config.yaml
d_mlp: 2368
activation: "swiglu"
norm: "layernorm"
norm_place: "pre"
rope_fraction: 1.0
tie_embeddings: false
parallel_block: false
init_std_qkv: 0.0208
lr: 0.000395
lr_head: 0.0049
warmup_steps: 493
seq_len: 512
doc_mask: true
steps: 11399
dataset: "wikipedia_en"
MLP neurons of a small language model. Each row is named by its layer, matrix (gate and up: input weights; down: output weights) and neuron, and shows model dimensions 48-143. Each number is 50 + 10 x the weight over its row's rms, rounded and kept within 0 to 99. A neuron's up and down rows have the sign that makes its largest values positive.
Before each neuron's rows is what it responds to, as a language model described it from the Wikipedia text at the highest values.

Description: Relational counterpart nouns. Nouns or final word pieces naming a partner or linked item of something just mentioned, e.g. predecessor, band-mate, follow-up, B-side, wife, counterparts.
L4.gate683:64 41 29 35 64 48 39 65 34 52 35 55 41 61 52 68 56 43 60 54 54 34 48 53 34 50 67 58 48 37 80 71 49 64 39 52 38 44 44 66 44 56 56 49 59 51 29 32 42 41 49 62 50 48 59 45 44 48 37 55 49 54 40 52 58 53 58 43 53 40 48 44 45 66 39 49 54 65 45 41 25 63 49 61 50 53 46 33 58 56 56 35 29 49 44 58
L4.up683:50 49 49 44 60 51 45 42 42 75 40 55 50 46 39 62 56 51 52 26 46 51 44 41 57 58 55 55 53 44 60 56 48 62 46 41 34 61 38 46 55 46 52 49 48 29 36 49 43 62 31 59 72 40 52 43 45 55 48 43 72 45 37 50 49 64 49 56 48 54 53 50 54 60 47 56 54 53 61 51 58 57 40 43 52 53 37 23 63 39 60 35 49 46 48 42
L4.down683:55 56 44 54 51 52 55 55 49 67 68 51 68 56 67 43 65 54 56 41 46 59 46 53 30 57 53 43 51 63 44 52 52 53 56 42 52 28 50 32 56 58 56 67 45 53 49 50 60 62 39 55 51 52 26 72 57 65 52 40 60 47 65 59 53 41 46 51 48 69 62 70 48 33 50 49 60 52 44 57 64 51 52 46 41 54 66 67 46 63 54 62 61 72 51 48

Description: Event-occurrence predicates. Main verb or particle saying an event happened, mostly passive or intransitive in historical narrative: was held, broke out, arose, took place.
L5.gate1267:53 56 34 53 39 47 54 59 45 39 50 26 42 42 50 65 48 35 50 65 35 49 35 31 52 63 61 55 58 49 72 54 39 56 27 59 42 58 50 39 55 47 44 61 46 49 41 56 61 54 42 57 43 45 39 63 51 53 51 49 48 44 37 68 41 39 44 56 40 64 47 43 41 56 42 47 48 51 31 36 59 62 47 48 41 53 48 60 53 50 61 40 39 40 56 46
L5.up1267:54 59 57 44 56 60 41 51 50 46 61 40 53 44 52 45 58 43 48 48 44 40 54 48 30 54 53 42 40 33 42 55 45 29 43 56 52 46 50 46 64 31 52 54 42 31 48 63 49 36 45 49 61 52 63 56 42 68 60 53 68 46 62 43 64 45 52 42 40 50 55 83 54 50 60 44 48 46 40 47 54 53 39 70 55 57 48 30 59 37 45 47 27 47 49 61
L5.down1267:39 51 42 54 49 49 30 36 69 68 37 43 58 38 41 21 73 72 59 37 50 47 55 44 64 55 56 51 60 37 41 67 28 48 47 55 69 50 33 44 59 52 48 54 48 56 64 61 54 48 29 54 70 57 48 54 61 43 47 36 43 65 42 49 50 46 49 31 60 64 54 43 57 62 67 34 58 42 46 58 63 36 60 38 48 45 42 55 49 47 77 54 46 45 58 35

Description: Sentence-initial anaphoric subjects. Sentence-opening "This"/"this" pointing back to the prior sentence, plus the first adjective or word piece of a new subject phrase after "The", e.g. main, strong, dominant.
L4.gate1021:25 42 66 44 39 66 60 54 55 60 52 64 53 74 64 39 49 65 55 46 79 40 73 57 54 51 39 39 52 47 38 64 46 39 65 40 44 44 47 55 58 61 51 62 38 45 80 62 49 45 49 47 52 45 54 51 44 54 43 29 53 50 49 47 55 48 53 41 52 51 40 66 59 54 59 58 41 65 54 42 41 43 54 49 28 60 51 58 41 47 56 61 47 47 57 76
L4.up1021:58 46 42 32 60 51 49 53 62 47 55 57 66 34 39 58 74 44 57 57 57 65 69 39 51 43 51 52 63 59 60 63 53 34 52 30 54 49 64 62 60 40 45 35 42 53 43 49 63 53 52 56 47 69 50 45 47 31 54 62 44 45 45 54 49 49 47 69 45 60 59 48 47 52 57 51 51 53 43 62 67 54 41 50 49 60 57 45 50 59 52 45 39 57 58 41
L4.down1021:53 51 55 59 49 49 33 42 57 66 45 37 47 65 39 46 67 45 41 50 47 48 45 55 61 53 49 61 49 67 45 50 44 56 44 65 48 57 54 55 61 53 46 46 54 47 48 50 42 50 47 60 70 34 48 48 40 55 59 56 45 51 35 49 59 36 43 49 56 52 38 51 43 52 46 41 47 55 54 50 64 56 60 61 51 72 51 32 41 53 48 42 34 50 49 50

Description: Foreign-name gloss markers. Mostly the colon after a language name in parenthetical glosses (Chinese:, Greek:, German:, Pinyin:), plus phrases like "in Polish" and "referred to"; weaker cases are word-final suffixes (-ing, -ed) and connectives (in particular, instead).
L5.gate348:43 48 24 51 36 67 52 42 39 53 53 51 45 49 21 42 40 70 48 49 56 61 63 64 59 52 50 66 48 41 68 55 47 42 46 47 47 52 43 65 39 62 36 43 50 66 60 54 61 38 34 51 61 45 44 60 54 57 54 33 62 51 52 46 54 28 47 60 57 57 46 54 61 63 47 59 57 47 63 49 66 53 46 54 57 73 67 46 40 35 43 37 61 31 42 55
L5.up348:37 43 67 63 42 44 63 45 48 66 44 48 60 51 46 46 37 49 36 54 56 39 40 52 67 49 41 39 37 54 52 50 45 52 46 39 54 42 57 59 47 60 31 61 42 72 58 40 32 57 40 48 42 45 51 29 46 57 37 57 47 54 45 65 58 62 57 49 42 46 72 60 44 67 33 39 54 45 36 54 38 45 50 46 71 66 35 21 62 44 78 51 58 48 49 41
L5.down348:56 54 53 56 59 53 50 64 46 57 34 42 56 47 50 56 61 30 67 54 67 45 48 54 47 60 39 59 51 43 67 52 64 64 28 50 41 42 35 49 45 57 52 56 68 42 49 44 59 50 54 47 56 57 65 37 45 56 31 47 66 37 47 37 42 47 57 62 50 45 44 54 61 36 42 50 50 58 32 55 50 53 65 47 52 60 59 48 51 56 38 53 47 51 44 52

Description: Role nouns before names. Fires on the head noun of a possessive or descriptive phrase that a name or apposition follows, e.g. Napoleon's wife, alma mater, Ghanaian president.
L5.gate988:55 47 34 46 41 42 39 51 34 37 50 35 48 61 59 51 28 53 59 54 56 45 37 48 62 40 63 60 54 48 43 58 36 54 50 71 50 50 30 44 54 58 42 66 57 63 60 51 61 53 39 51 38 48 50 52 53 47 54 48 46 52 48 50 31 51 43 63 41 50 66 78 77 49 47 44 66 52 69 44 33 59 47 31 67 45 55 43 48 46 39 43 46 43 44 56
L5.up988:66 60 46 61 52 43 37 36 63 41 67 37 52 55 43 49 66 41 41 41 55 55 36 55 61 47 40 51 53 43 38 68 76 60 38 52 47 40 55 42 37 37 40 35 54 48 58 38 50 52 30 48 50 50 52 46 42 38 63 46 53 53 75 54 46 63 43 44 38 31 55 65 55 43 30 48 41 65 52 45 58 53 47 59 53 47 47 47 53 57 33 46 58 43 41 58
L5.down988:57 57 66 44 40 51 34 52 59 49 39 54 53 48 55 63 51 39 73 45 47 46 45 45 53 56 56 54 49 64 54 48 37 59 53 50 33 54 51 36 73 69 41 57 32 42 46 42 50 37 57 55 47 42 46 39 42 70 54 50 44 37 52 53 46 39 54 54 57 56 46 60 58 43 53 61 56 41 65 50 44 45 55 50 63 61 51 38 51 44 41 52 52 56 48 56

Description: Score dashes and "set". Mainly en dashes between numbers in sports results tables (W 114–98) and the noun set (box set, CD+DVD set, 35-minute sets); weaker on table pipes and mid-word pieces.
L3.gate21:56 50 52 52 37 51 54 48 47 42 46 54 60 32 36 56 56 62 39 32 38 42 52 65 37 57 52 55 32 50 42 46 49 32 47 60 48 70 71 64 44 53 58 62 58 63 50 58 50 33 61 48 58 25 52 62 30 48 58 50 50 40 44 51 57 57 46 43 38 54 56 44 58 56 53 33 61 38 54 50 56 60 53 39 55 28 56 48 47 55 44 57 37 63 40 72
L3.up21:52 45 46 48 39 56 46 37 49 61 61 37 67 48 45 58 43 58 47 40 45 67 32 50 49 54 52 38 47 44 56 39 41 40 49 46 46 55 64 41 61 74 59 51 49 64 53 43 54 49 67 53 45 56 45 28 57 47 54 52 57 51 54 69 42 49 45 63 50 57 52 41 44 46 47 28 51 50 48 48 44 39 46 39 41 63 53 63 56 66 43 59 66 38 33 49
L3.down21:43 62 34 46 52 56 65 64 47 47 48 58 42 51 57 58 59 41 55 47 51 48 55 43 50 53 33 26 47 47 32 47 53 32 64 54 48 52 46 60 52 39 44 52 56 53 54 57 43 71 50 49 70 31 55 44 48 34 44 44 56 56 57 57 31 39 44 47 49 39 47 62 50 49 26 47 49 72 38 41 45 34 46 55 48 54 41 28 57 47 61 56 42 55 43 40

Description: Naming and labeling words. Verbs and nouns that introduce a name, label or quotation, such as called, named, labeled, nickname, described; also Episode/Season/Chapter headings and mid-name pieces.
L4.gate766:24 33 67 55 61 40 39 53 56 41 37 47 36 48 57 33 45 49 55 54 46 53 48 57 33 57 57 47 45 63 50 57 61 72 55 40 46 42 43 50 47 57 59 44 49 45 45 57 53 58 40 52 53 55 55 38 47 25 63 58 40 38 37 46 64 58 46 48 53 54 65 60 46 49 45 61 50 62 49 43 45 60 37 64 50 30 43 41 55 54 70 48 51 67 33 54
L4.up766:51 55 50 63 35 75 36 50 79 60 45 40 72 51 52 64 57 51 68 41 62 45 51 32 65 61 65 35 38 54 53 49 51 40 47 37 51 54 65 39 59 49 40 49 50 41 61 50 45 35 45 44 53 41 50 59 53 49 62 26 52 57 40 30 53 56 44 43 37 52 58 58 42 43 48 48 52 41 50 43 71 57 29 68 60 54 50 41 35 41 52 65 61 43 45 41
L4.down766:62 54 59 57 57 37 72 39 37 48 46 42 67 32 38 57 42 48 55 60 46 67 62 58 57 53 49 49 35 45 52 46 58 54 67 41 50 39 32 53 52 44 45 53 53 59 50 49 62 63 42 39 60 49 62 60 37 40 38 51 34 43 48 63 50 46 37 29 58 53 44 54 67 47 34 65 60 39 54 48 57 57 49 37 47 60 44 45 54 57 46 47 30 59 50 61

Description: Naming and labeling words. Words that introduce a name, label, meaning or description of something, such as billed (as), code, means, named, entitled, described as, translation.
L3.gate1899:34 50 54 39 57 55 49 65 36 48 41 74 47 36 45 48 55 48 66 69 37 51 71 60 58 46 52 51 54 69 44 54 63 49 55 50 65 49 60 43 70 61 51 47 68 35 52 60 56 55 43 53 59 38 40 51 45 39 34 55 41 48 46 40 57 56 47 46 55 66 57 52 41 54 58 54 56 46 53 47 54 65 41 51 41 67 54 31 51 64 59 33 61 59 41 52
L3.up1899:43 38 44 46 63 77 59 28 30 44 47 48 44 58 38 50 66 51 49 54 48 48 55 45 53 52 54 50 58 37 63 57 42 52 43 50 76 47 65 56 44 62 62 49 37 38 46 61 59 45 53 51 46 52 54 47 63 47 40 52 62 39 51 41 56 64 54 61 44 58 38 41 29 51 51 50 53 46 36 60 57 53 69 44 57 40 46 50 47 62 40 60 45 52 32 53
L3.down1899:40 44 48 42 49 63 54 28 33 53 52 63 49 58 41 59 43 38 52 34 49 49 66 55 68 40 59 53 53 46 53 46 64 46 49 52 59 55 45 46 64 42 42 74 58 59 44 41 62 62 43 57 41 45 61 31 48 44 43 37 46 51 49 55 32 55 37 47 67 45 53 45 44 70 67 67 38 61 54 65 46 38 46 54 51 45 61 34 49 51 50 45 44 49 43 50

Description: Boundary after long phrases. Table cell bars, colons, or verbs right after a long noun phrase or semicolon list ends, e.g. "(FLGK); |", "Saterland:", "unit would".
L4.gate339:43 44 53 57 43 37 35 50 44 48 45 46 61 41 45 54 43 41 53 25 44 52 48 23 59 37 53 38 58 58 55 39 47 53 55 62 42 52 58 69 54 38 59 39 39 39 25 52 37 47 49 65 58 60 69 58 45 36 39 52 39 54 53 49 53 37 41 38 57 59 42 46 50 49 68 64 47 46 39 54 57 50 48 59 60 49 57 53 35 39 44 59 55 51 50 35
L4.up339:39 50 36 43 52 47 59 59 35 52 56 64 41 46 45 44 44 29 45 44 39 35 57 42 72 49 75 58 49 38 47 46 40 48 41 44 47 29 69 82 52 43 58 31 45 54 54 55 47 40 60 48 47 31 39 60 59 45 47 60 58 48 41 42 46 25 39 41 67 56 47 41 48 53 46 53 50 57 43 38 47 67 54 52 37 69 62 44 39 57 59 60 56 48 52 52
L4.down339:63 33 48 50 55 41 45 39 60 49 48 40 45 45 41 50 56 52 52 39 39 39 53 55 57 56 52 49 22 52 79 40 54 48 53 42 46 68 43 58 50 34 57 59 39 52 40 28 42 37 32 46 68 42 42 51 42 47 56 50 56 58 59 47 65 35 50 35 58 61 35 67 53 35 59 53 37 47 48 44 43 38 39 58 65 52 70 56 54 59 56 59 50 52 45 57

Description: Token after numbers. Connectors and units right after a numeral: score and range dashes, to, ±, metres, percent, -note, plus LaTeX backslashes.
L5.gate1479:54 64 59 45 28 48 51 56 46 45 25 39 43 51 52 55 53 58 53 42 53 51 36 65 34 51 46 43 36 30 55 53 69 45 63 57 47 57 46 53 49 60 51 52 52 56 65 47 50 52 45 34 53 65 39 53 47 49 51 57 58 36 52 65 53 33 39 46 38 57 46 67 57 46 51 45 47 38 52 46 45 51 44 58 48 64 47 55 44 60 37 41 48 60 37 66
L5.up1479:51 47 46 54 46 55 58 28 51 39 55 44 47 52 20 52 62 61 58 36 43 52 50 56 54 63 24 39 52 53 47 54 49 52 51 48 52 36 55 61 56 41 38 64 54 40 49 42 36 65 45 51 55 42 59 50 28 61 46 54 45 53 52 41 43 56 42 42 57 44 26 41 36 33 76 44 67 63 56 56 54 33 58 58 60 55 55 57 69 55 46 52 46 65 27 49
L5.down1479:55 47 31 60 59 48 51 53 53 49 56 53 42 57 56 44 57 39 56 47 31 52 45 44 42 46 59 50 57 45 61 70 50 46 52 51 50 42 64 63 33 42 47 39 43 49 57 63 36 52 51 51 70 63 38 49 36 48 48 31 52 52 56 40 51 58 40 48 47 51 55 26 64 44 54 59 56 56 46 40 54 54 32 47 59 48 41 42 56 53 47 55 37 24 39 44

Description: Head noun after possessive. Common nouns that complete a short noun phrase right after a possessive or article, such as his home, his name, a score, its name.
L3.gate1618:41 69 45 41 42 58 45 41 41 45 57 43 38 46 40 50 55 30 70 55 59 48 60 56 55 57 74 47 46 39 40 60 30 61 41 42 47 57 58 50 38 57 62 58 47 54 63 68 50 37 38 25 32 61 63 59 55 34 48 40 48 56 47 55 45 61 35 51 60 54 62 44 46 50 37 47 72 47 55 73 49 54 48 47 48 63 53 50 24 57 47 60 62 36 55 51
L3.up1618:45 66 63 48 39 37 18 53 51 54 56 24 66 49 43 58 60 47 46 59 47 65 43 43 35 38 57 57 48 59 50 50 45 59 56 41 67 51 31 49 38 35 61 57 39 38 58 59 49 48 53 47 40 66 56 55 51 43 52 50 51 53 52 53 55 63 65 39 60 45 58 52 49 69 53 58 55 56 51 55 41 65 45 59 65 66 58 37 48 43 53 72 52 31 37 58
L3.down1618:44 44 70 44 52 49 62 61 47 49 45 53 47 75 48 59 60 34 62 50 50 70 63 57 53 51 61 62 41 39 54 63 61 54 43 38 30 44 39 41 62 45 54 40 50 52 54 42 65 52 51 71 81 58 40 39 50 30 29 62 49 65 46 49 44 55 50 59 54 60 37 56 40 57 50 38 55 40 38 62 59 26 53 37 43 58 48 43 47 46 45 54 61 49 47 45

Description: Number continuation fragments. Mostly the second or later piece of a split number or word, often a quantity after "a" or "$", e.g. 9'000' sqft, $'400' fine, 450 's'plash.
L5.gate1956:47 61 46 62 56 45 40 60 55 45 51 43 41 46 53 69 48 43 58 46 57 58 42 27 54 53 56 50 47 39 49 46 43 44 56 62 59 48 74 51 46 46 58 50 71 51 54 50 46 36 43 54 47 38 55 65 49 67 30 44 53 40 51 50 42 37 38 45 34 42 42 64 37 40 48 44 45 58 47 50 42 60 44 45 74 55 46 65 43 42 65 49 53 52 53 48
L5.up1956:33 40 57 58 43 67 68 39 51 49 58 43 54 45 45 32 61 42 48 62 44 55 52 70 46 47 49 40 26 55 50 62 52 61 61 36 40 40 60 28 51 58 49 61 48 39 28 51 50 49 41 48 36 61 57 49 68 68 53 51 67 44 47 74 53 42 61 59 42 63 37 61 50 42 55 49 75 39 40 33 66 43 47 51 68 59 35 60 40 58 48 47 58 50 40 50
L5.down1956:56 58 41 51 59 48 60 42 57 45 51 37 52 32 49 51 52 31 45 51 62 75 41 43 46 63 45 61 61 60 35 45 71 38 48 68 52 50 45 50 43 63 65 47 42 72 44 43 47 48 71 49 49 56 56 70 44 41 42 49 31 28 40 53 48 58 54 46 65 46 54 63 28 52 65 51 49 46 41 40 46 43 38 48 47 58 50 58 37 20 52 66 43 57 56 43

Description: Article-start newline. The line break right after an "= Name =" article title, just before the short description, e.g. "Scottish footballer"; weaker on mid-word pieces of names.
L5.gate797:49 46 48 58 41 49 47 44 51 51 54 61 58 51 58 52 45 51 38 56 43 50 42 70 52 51 54 16 47 51 40 44 53 57 37 54 63 35 41 31 61 47 54 53 70 63 61 49 42 49 46 67 58 51 40 40 49 52 41 39 62 42 58 55 53 46 54 48 41 51 55 54 56 38 48 50 58 46 50 53 52 59 35 51 61 49 52 42 55 45 49 33 40 34 78 36
L5.up797:51 65 57 60 60 51 28 58 53 22 33 66 67 59 56 65 37 45 46 57 42 41 55 54 36 55 50 47 50 53 52 69 58 62 55 59 34 65 57 59 61 56 54 46 68 49 42 62 30 43 64 37 50 33 34 43 54 42 52 45 39 53 43 48 46 38 33 60 61 40 69 47 62 50 47 40 60 66 55 44 58 55 68 35 59 45 35 57 63 57 55 41 33 23 34 60
L5.down797:70 43 43 62 62 50 59 59 59 55 37 38 65 59 50 38 50 49 56 68 47 57 59 56 34 45 32 52 56 40 48 48 45 44 64 50 46 48 57 49 48 49 68 54 51 58 32 50 42 43 44 49 37 59 55 31 52 48 58 61 41 49 49 61 43 62 62 46 37 73 38 63 78 40 32 42 62 60 28 43 34 46 51 39 63 67 61 46 43 56 35 48 49 36 59 31

Description: Numbers and number-word pieces. Numerals and pieces of spelled-out numbers, often before units or ordinal suffixes (hund-red, twenty-seven, 60th, 40 percentage points); weaker on prepositions like among, to.
L4.gate1619:45 65 45 56 32 62 55 70 42 58 41 38 44 41 45 55 29 35 61 45 38 47 41 49 34 43 57 43 58 49 64 57 49 56 68 21 49 51 51 46 54 59 47 46 52 48 59 69 63 51 35 73 52 40 71 58 70 48 51 60 52 41 44 48 61 53 52 36 44 51 48 55 55 49 42 48 63 59 74 50 47 49 61 61 76 54 52 36 48 53 36 40 51 68 57 36
L4.up1619:46 57 55 27 42 68 55 54 45 55 53 42 51 44 41 66 31 46 45 49 47 26 56 65 33 43 64 47 41 55 44 67 50 50 47 53 55 44 49 45 50 42 35 40 65 43 43 61 47 65 53 63 31 40 64 61 48 56 49 44 44 53 60 40 40 56 27 45 44 58 25 59 51 49 39 69 70 46 46 59 49 39 64 65 62 53 45 62 52 51 49 18 53 55 55 54
L4.down1619:31 54 56 41 65 54 48 65 36 76 58 26 40 40 56 42 57 55 66 46 50 61 64 55 42 55 49 44 48 35 48 41 37 48 38 32 61 43 33 54 51 37 34 64 32 37 51 43 52 46 35 48 42 44 50 48 63 58 54 51 44 63 51 60 44 66 50 34 26 67 28 64 51 56 46 46 56 59 58 56 33 54 68 65 39 28 49 57 52 55 50 35 49 25 50 48

Description: Number and word-piece continuations. Mid-word pieces or continuations of numbers, such as digits completing a quantity (2'0.1', $1'000', 9'000' sqft), and inner fragments of split words (to-nne-au, archite-c-t, ace-ty-lene).
L3.gate1048:30 45 50 40 56 79 46 53 48 47 46 48 46 49 47 37 67 37 56 40 52 49 41 35 38 52 50 58 52 49 53 49 49 52 68 47 57 40 67 37 56 41 50 46 56 38 39 65 49 35 51 33 41 47 55 52 45 58 56 53 48 43 51 51 52 48 49 65 60 66 67 62 44 53 57 59 41 52 32 44 52 36 40 49 62 48 54 51 40 56 40 69 46 51 41 42
L3.up1048:46 66 57 37 54 47 41 48 42 62 47 49 61 55 49 47 49 51 48 44 59 48 55 55 45 58 49 47 66 57 47 55 61 64 54 52 47 52 49 52 58 56 62 34 50 46 52 55 37 66 40 34 48 35 52 49 50 55 51 44 48 39 60 50 53 46 55 57 51 58 53 51 56 77 66 27 49 46 51 51 51 40 45 64 46 54 53 36 39 55 34 54 47 45 48 70
L3.down1048:35 35 49 36 51 46 60 51 58 61 59 41 45 50 43 52 52 51 37 44 34 36 34 45 51 50 40 50 56 42 55 43 43 57 37 42 42 55 45 58 43 55 54 57 49 34 40 56 53 57 36 41 67 46 50 29 52 42 30 51 41 44 46 60 40 62 58 61 31 55 44 52 39 56 52 64 56 34 55 65 37 55 56 62 51 44 44 67 53 57 50 29 58 50 52 55

Description: Article start and name continuations. Line break right after an "= Title =" article heading; also mid-name or mid-title pieces such as My Name, Shue, Sawant.
L3.gate945:34 61 59 66 47 41 62 62 31 46 48 65 47 64 43 46 63 13 39 41 50 62 52 53 49 52 61 67 60 53 53 62 41 59 67 62 50 37 51 52 54 64 46 51 46 24 62 59 53 48 47 58 65 46 38 47 49 40 79 41 42 40 56 54 49 54 68 43 47 35 34 33 51 50 58 40 39 54 53 68 45 59 55 66 40 60 63 23 50 57 54 50 51 45 55 57
L3.up945:57 58 41 38 50 63 43 67 45 49 43 45 49 64 60 42 42 47 46 56 49 38 45 45 46 55 54 51 54 62 34 47 62 52 48 30 42 48 44 61 42 50 59 63 49 40 36 58 46 57 57 61 62 49 34 68 55 64 70 58 64 61 56 54 32 54 60 39 46 56 45 38 57 42 48 60 51 66 36 38 47 52 70 34 51 57 53 39 40 40 32 40 47 32 60 58
L3.down945:50 43 54 34 62 53 35 43 36 29 50 41 29 50 45 32 32 66 46 48 40 60 66 53 42 60 55 53 46 54 62 48 52 47 50 57 62 34 52 29 47 59 47 35 43 61 56 45 48 58 54 40 59 65 43 54 41 28 47 33 57 46 47 26 53 45 52 55 56 66 66 67 51 48 37 52 40 52 36 31 70 46 54 47 51 47 49 74 41 45 39 50 47 48 65 46

Description: Table cells and predicates. Pipe separators closing a long text cell in wiki tables, and predicate words after was/is or a subject, such as unclear, defeated, adopted.
L3.gate2278:49 28 25 80 69 55 48 49 53 49 48 52 45 50 45 62 45 58 64 46 38 34 47 49 57 60 57 41 47 58 72 51 50 28 35 49 61 36 38 59 53 49 55 59 37 57 59 42 65 51 55 47 43 39 33 54 27 48 44 51 51 36 60 49 54 36 30 55 58 50 39 62 38 62 57 56 67 60 58 37 58 59 51 39 65 57 61 72 49 47 52 39 41 69 56 49
L3.up2278:75 53 24 62 51 38 55 41 38 53 70 49 45 42 37 55 64 39 56 51 61 41 51 41 36 63 51 56 38 50 39 53 40 31 54 65 36 44 75 51 62 56 60 40 52 34 35 78 54 43 52 43 46 62 59 47 56 58 41 50 45 42 42 48 33 51 62 49 53 43 33 43 47 38 51 58 50 50 42 32 60 39 44 44 48 71 70 53 54 61 47 59 42 60 50 52
L3.down2278:64 51 34 68 58 49 35 43 42 55 66 51 46 52 31 53 53 45 44 52 35 30 48 54 58 58 59 50 47 60 74 34 44 40 43 56 70 42 40 70 51 58 51 49 35 69 48 40 56 44 54 42 44 54 49 35 51 39 34 40 43 51 66 51 57 40 50 40 62 45 46 59 45 62 62 53 54 47 50 40 65 51 37 62 56 56 76 71 45 31 65 31 44 52 36 47

Description: Determiners and line-initial markers. Fires on determiners like that, this, one, some, each, often after a preposition (in that system, during that session), and on line-initial table pipes or list dashes.
L5.gate1653:61 53 42 46 53 51 31 53 53 48 56 42 44 49 59 69 46 54 48 46 62 45 60 75 42 70 53 26 50 47 65 51 42 69 47 63 42 48 51 48 49 49 55 31 51 50 57 58 69 42 49 42 46 45 51 36 54 53 43 44 61 28 52 63 57 46 61 57 48 58 43 58 55 55 64 46 57 48 52 72 61 52 49 37 69 41 53 40 49 57 55 35 25 63 63 53
L5.up1653:56 36 46 49 50 63 53 51 37 29 46 53 49 44 59 50 49 61 51 39 49 59 57 61 59 48 51 36 62 47 58 54 63 38 50 47 39 55 59 45 44 37 49 49 56 44 42 50 45 62 65 41 29 26 53 44 41 37 62 39 52 52 53 46 38 35 63 52 56 40 35 54 57 55 60 49 43 39 56 38 41 52 58 64 43 42 53 51 64 54 40 42 50 53 44 66
L5.down1653:51 41 71 45 55 34 44 56 51 47 50 57 45 51 43 61 58 52 59 55 60 35 61 50 62 42 66 44 49 48 36 69 62 39 59 78 48 48 53 55 52 47 54 67 59 58 40 48 40 54 33 31 54 51 39 33 45 37 43 48 51 52 60 48 63 58 52 31 64 51 43 41 37 39 51 65 48 63 56 51 53 64 38 50 30 39 51 67 58 50 46 66 53 39 71 51